Part of a small language model's weights: 8 heads of 64.
MLP neurons of a small language model. Each row is named by its layer, matrix (up: input weights; down: output weights) and neuron, and shows model dimensions 16-207. Each number is 128 + 32 x the weight over its row's rms, rounded and kept within 0 to 255. Numbers have three digits each.
After each neuron's rows, "fires on" lists the tokens most often at its 100 highest values on Wikipedia text that the model never trained on.

L3.up1524:034104155042115191099110113136117126085153150129174110095097132100165117079102126085141107148131157164076138126168150129145172097158125130135188150156124111073094141156082138137139104127182082114138120158127091155131116122108120125197117120089152100110210116119104119133167123107128152090111124088160149146153162171137073117229152144157110175155129098139109113169145147164138099119018071094142120160135152138137109178149190111122176084119121120201132122142102173109196136110086127161098134143099159080092129140217157098122085141150139121069128116127145115097105126113127138121
L3.down1524:156153167158120168104144156118142154143167086140107112108087129170127116082137102138126142093100110150145073106145182126183164163151151157097120107089126126115165086149194092121128136151080131162064098118152128136168158123119102137046142080139144159176098143122137133109126121103108131109121082141063159177111148096080145084104098153097149140151134080100129160081169099151150083130122193156145180127103057143042134096079089140113140157072109180142095169162180091133132139144135175101099147149159141144191107049106032143114153102127069132110151183138132155125186152096058164104
fires on: ",", " the", " of"

L5.up1007:163197088113068114114136139087152160142137113153152082196104143137144122188120117072140112108150133131071099098118194115107161191151157094126147156136158108119142159108123139121184151130157129113136136154140157130112137133144116108178145143184180074099159130152138105150144103083150138146129162207131154105139170125161055163160147133140132179106129138143121058087130160094142148141129124144155173147141125136115113102161165140150176103124161124089134118147101071137173135091216167073201136180167186120167143103099173165124143063133103108100134137123078163119134167113070103066
L5.down1007:144113166098160148167116077179119152098176108140159138147172107111104084119083116113177193094099177136078138146076122120090110147137074141095115121143112093127079161121207146117102164129111177129097147148087127137139174137099143143111119109047118149128102113173080095151169164133130104125106158162197130096118119139138107148180154183090163121041098122121108152135113083141177141171176104141132098105133128128116082116170043105162193107079163125091069086131180148113095126124105125079092124151137123140122082093124193137132088149173114140137124120097120193145151066141147122101
fires on: " not", " and", " in", "'", "t", " or"

L3.up322:121152140129111160115183144153149213158179174098140162169131127039132102118126138145133157080159144129139127155098077153131131110120124147139133172126158125134151125131144168085105162164118123125108075118161126115087124131142141107151083123133132071187165123112091143106120132137088102138220178153121081128133071174151100083103121182122137081131152148142117107183145113028162136124102113161128178120064136150125158166101136158188193150044123081180152089124113146140136140155140070126123137150143112104051137128132091137076150064079051151162134135097149117092086084155147174110
L3.down322:089089104088148076150095184138160083163081127145135160108101158151101128135184117116115109156106155174102098170113082070112169116035138075137152084173142074147201087073109159187123143087150134130094146163114131158075113116110079090143185194128120135086129104193163035132179108154110085106097108117135073119075143103134171137147141126136127149158093066089147112105101119159070156094135139120081118116193095121132108128197137090119100085200088171139154082156080128131156165180121164103147124095141150129154150128101172156111140149144156140194124158112157156121153111142123117115
fires on: "ing", " of", " 1"

L3.up176:086095123156124168103094050111104175166158122119115135071119113158132120177146071148153157145153135109132111100153163095092144096104172172130165180121122112083141113131128153108204119079143151115092081169089103111152168100107171116138146101146205164091075151140167098094095105152169172116129153204160160162124138095122037119118115116157075181145132161067111085154093144067059181117064136135174201106132106114071111136109169080121163202174135112167090113229129147104151066111149101110171071160133162117097083111124173136108070151133088133100136151171104154122140101118078109127
L3.down176:079130157141126135114116165112110137158152118127135082130169153049152142095120161148204086106063132154126130093125192123116071166105119154073090096153162081097110129160111163074132112059103132142152139169165135094080116155108100125122131113160114125128088167068131115147146119176157137131112134122063113085106090174152106141107161137151096130117103185116055189133154185092122146119185145082119102119128165135121124158165098146106159134079107127135187083096190038150143132156077106157125091148134118103176113157136100094133052109076128166102173133074071140159080147145109105138
fires on: "t", "'", " not", ".", "’", "s"

L5.up877:082107076112192165154197104161081171150120088170146116181158098093172080117100132083135082192130158139089170180139187180115151122136103137141104117128186064109094113051136153113125114130094119095063110155120093090106119117143184112166130070141106075162192098132143098102208122069111129099122104119119146098126109175206073162168136157203125116102181146136191091185084132121131114116151106135129151084115099075116169135071102151149085090067168206106128129046152064068126096165042138075072088080034142114101158157183129167133152108146141113121185124109123138106152066144189127096
L5.down877:131104121101151155155137092114109064127138126103149207135121170138128148140164099140151175126130092105121143182070046134198135136196100089170125111106187168119116142147159139150134111107184131096143111111126099062209151144177108151102142137059088116082148112148113135119111121127166132104096123147158089201136087033167184174138198113125102137121118100146119122135088130117142123111096097093115104144146156148178127082119110103155134163215134180095142069107129077158104167153137132073090090129146129156182135115127166066163135152111209126106158140132082118117123126166076107120
fires on: " since", " of", "–19", " over", " Since"

L5.up932:122128094075024189194140135178117082084167083139107127149111185165109176148113152152138126105047139148125132098168187111137112149067110083102185123127158118127131192112115187140113081144127137126130115188165041149119131089151091090128075117143129133134085166155107137152118108109155199147151116150124105168135174160142132113166173189186171157118119139132139116142131162122122115133143158106081198124107112133107123101154155121136153114162119093177142120113153148125113109103130098160126115135142124110096126130103133129139097135101136078136092125143173118128127156126079153205
L5.down932:138059061127150158132144109085177101148071078155096112098157185156158148158173161177147121111122166089126127120163203128077126138120143119106116160137155138119162120149184151161155167175087126117080097130118139217086090117170083100104101103116104162167088083108132165149137120135192123141150055135142093155135165130125047134119134138067113098124145099157176153134156105171158161104094082112062189084104181100105110131124159148126132135080166158086111095154132098054121105169107074151129111134067130104142134106100169138142105089133130089145121113131155138118104152086110129131
fires on: " the", " his", "V", " South", " van", " of"

L3.up1436:102100122135111121158167149118104144137074092158151205069129140143147183159141140123080101146112107135182095125136165145178126147172094170112159189157116124117175136123187122104159133133147149161138104207133161192084146099159116091113129074138103114205111104110165096147159194146089062092114095147142154118081177109123133132075116110087132132110167158128117125137133070132178141148130173107194101177180076096184124066130153134123178107102066156137110119089135141138120156143117130103167076133136158156165143093116142161122182192097064078112138152097065045135085095069096172150
L3.down1436:095146151062128127143157144092127109121184181130127114142187164154073167108179139122180107146144110092098167115178151180100156125142154046139159115117077142132068157132077107113115094142138092094155127104167151127164094153135108112144118105160129125027097100160107104150122116102130141154132158058186113107145087108115115143091142102134117113118159104127121149082088131091164109131142127142141182069100099136073120161107116021152120123140105109105073167117133134083100112097105093155127127158145085108139108139219126122144116109135141123174139141163113148119162081156177156161
fires on: " and", " then", ","

L5.up342:115116165165117150138102199155110079124173146127123058077135180122165183169176129106123110134115088162129128105100166129058106125098135149164155134103208134187207130192077167093145102117083109099149146134097060121070158119138113109143121097109124215163134086116124132185085093100162152174183123194116142143096064106102106139100096092174095133173126139090128097130087167179085148111137177135122152160084116048094121150111162109086162187157122118129102124122083201160158123153121137063153144116132177150129154138091150161125206195189186137140109124157122140130177148205050168139
L5.down342:108116129023186084121155139133111127115053096145149143157158100181111102096124101207115126128105092110116131135071161081155182151177109122136178148186083146097128126123144113135131109193106150097125109044144172097134114140127102108190154169090082085128109139144109128119164164103167143107106099133104149096130150141142127138137095130122171144163121114123100133106118138164187108188120088106104082140051122092185112107128131155166100103095119086161123122121108134114112161089121075110103169171108132088161103141128160145087169127132082154133139132139150126134141099175162120094
fires on: "s", "'", " the", " D"

L3.up1535:127149115165182139105141152154144116159095123115154109184075097100161089130124158153119151108100110110142174198111091087084107167110106107155127111134184106135150158088129102107158116103160145096120099109153114157088160068156138142164161146140168073082159096056054099131130128193103113136145073126167093134154129145157076136125159165144101090114136149197080101126109119088176132119149133092069153117143134108154101123096157159101131164083144146098134130134084135126092131162184161161121086144113139089178149121134114111189133159107127110131068140121112177030086163151097078096
L3.down1535:120167154124140107152129157172117175177131116129123165150117160096102116168155177120090167127173162129160161148126177056127113149159101075227178120064156155165152120090124092144146144106133136151094086104165081074107131121148082141089125097080136156178118148125115129163175124168090203084181097100089119148079137196090126044123157098130163153138149144144098060086058109119118146133124172090140040043146109134130064166129144129173172153159099133135146097140110129120101122090113141158121113142179101093104154056147183162125117078101110122122083113135161158100106085154108097149
fires on: "ing", ".", " Short", "ping", "ming", "eng"

L3.up1616:081095102090127087119117110112130142128145123081170139123090141161124125135141187096149166151134062123142146093088165144073113107116101162169100152156129174124080152126110142146199164153150105088121136174075129148180055103099142129142166125117113160091115131056178146064189083113147120196104176149101079086130138132112107148143110111134113135163113030159116171134085140056179170130092103081148105173185128160112118090117168138091185127141135137184166144145178182170126131170146058198104126108092181142120147163139116156059104082123176120093166140166173157145217112160141098125
L3.down1616:122101074182139203182121160151117189119118094165097144162189132092144140132159076101143094079117143125092127114151127132176165127136092125045102145080188145216187096183149130098104151091216113153150129106182116037086157125147081164089151144118111148146135117105108187129083147151070156118126152086113157130090140164139180112142099158148131101092063145091104102072126091117110164149112118142106095080140133092116120071148146077161088105149159125077114126158167080108160149125143150091109095113067106147160125099120074059157114139131134074130107098082122135128060125139136145113
fires on: " of", " in", " As", " than", ",", "As"

L3.up1107:125129060081138092105119131127090075181129169139145129120163147147198138153163161076157109097201122075161099159146107122137179087116155166090108138201135136051124121092163122147108143116152119108107104150093121159152106135188076109122082115092144193157108170126167132129126104115162149119085131155087113128091112098179100107127143126085082140120140150152136111159147178126072126126127113201134137132167155165086130219121098132137171125173128131136098064168129165071144124172118105126105089136138146130136140175090072152109061130113134151123104132176198203186123062135105138127
L3.down1107:186076135153038176192103160147091126081095168134162107102119173085127128030127155094127200087129092149119116231146085147114085096117121115153120144126151173167149064165136088106143069104153133105161127160128148077123182147119132167152021145111048129082098150117122156147136133084083099138105108175164120125159104160076152131112147077080132122096141110106122151138060059159097117089123103109160146138113152116128111138111130122098192217148118111071071137110121078084121137130085124081159199124159157099088132161155148106139181101134128108148114149147163191117166093171120099144
fires on: "'", "s", " its", " since", " as", " Its"

L3.up1842:095093147138157154189170119119161129120143149117110085120155170143130158140164168165147177121154136113131143099104116133184132138134149120102163158121146101183153155159154140127140074164125135151131113162127162137068093131161112162181143105088092062163131050120094126124156090102122122124128103117062137199035121130152075134122085112090166062101153095120128094126074045205107106159160183120190085189100092154178127106152100145092155068164187095021100104127135129126187118148156134104106153123113131147200152081153131094099143134146135110174097147170140123102108099169123176088
L3.down1842:104122150105139093045163157091114159060089145123113136140156073185106068153118145130171073123099118185107207159137135125215197153168156110112141143085119130103119119124075104107102141093171122155127153096120142157171120129116203124147128139148141087126138115140106162119097171116088095172082110133173128118135187126085180119133168144079150173152144148119126116091081057099107138125129158128126143069149102103076161116081161127116143141116136163107115154130210129125144090170110066116138098161152077130105117127096094133107128107081067097131179119217121189180158148156129176153
fires on: ",", " and", "),"

L3.up1556:091184137079137104143161145147139109106142107144184147150133109162153136130117110166107061174150110114111169175109133156125122139178170119139140138103121115135195136153166078138087059089172171109182099141086171148072084142149084106165167102108091107129076070128106120177100117100185057137132137152130102193111139146120081189157161125120125128082098091078126158165146116192097153156125100108163174124102105103118145076119140149166143059190161110109166140138147128086141140048144100173130153127141118199120136119062123041140171114172151102129135139184143098063105113083086160116
L3.down1556:125128114141125130168168098125128160061110098136117077147152145154111101104208152151153162080161154138172170137155126093113152145126162085150161147190156078166142124121141076136171156101104119153075167099212145128105142095139178138045114136112173102083132069120148092146134129129158135126107136087168111152071129144185119145162087166135172088202177183151115131115137161112089118163103153146178104121092124102102128100109177138200143090099160123046142139153132114135157166186162151118105057157175149071133120084145084090144103101079087078122096041139126106153136113104169139131
fires on: ",", " a"

L3.up710:102110072141096112092100142129094116175145104181182083136094129167097168156144148123118157147129108101077133098139191105101110117153152177124161139161140174107133153093133137122142097120128167058119172163102148107146136092096139106078174073097114134149186126097127126102176044156110085108092147079111111080144123112157128069157121121085138087177120172204187120160118129172112139168149079154091128137124122086173121102083120137119084116134097157156086118151087083157138110114127062192161160165171132106160116136102063111096115166129116169115153174147118108115167095169094079123
L3.down710:124117185145124179194135113093113121131143087108135116116104126110150087179119138174163102184147100133120119123130100114131133132115113083121095103118072036098127105182113098051131096195117131088121172122178163087112098123108081122139116096156124106123096079170155115131134133070145105196161136152178103130102145129108070152102177122120119121076164124137137109133185114103053131137117209034112105128147135148061183190161134116102141088180146109039111135110154131166190103147171150087147076118100095143183151164124134162155116075140094103127101156102164123129136172067153050189
fires on: ",", " called", ":", " than"

L5.up667:115178143161151137093169153111094144077162146102091109100119124174083130126142086130128116124106136136130113131184160160104132175125137168125106140149107131133147098070139148096145119150155114139152140137178112088153157099090156114128094084143154096125118137123121085096082140144083089100130146164132140158090042165145148119217149113129174103117163139149107074136155164118151200108171107153156129147171193170114150178074081120089151138151166130079119078062091127181163092139203138153118096130151129201117170078167086161106165133133070094079133185148120078118133074106188171114
L5.down667:157121064145150079144113087137151086206068092164125085173130142094166108154132131101089111167144119128098116170108139149121130120136111132115144174099100164174157177119114164150092126123141077071142144182113159132155142091139115149097104158091173136120105110135111124069117123166145104115148103080162175187138082163080095101139102135179104185096128108103154102161113113183130159137159095123167222082106158098099101102146138129215100146148089120146131144166143178173154083194118168125091135114129099158116178113174167112162104187165075119154156189140141173145162073111151147103
fires on: " the", " in", " and", " of", "s"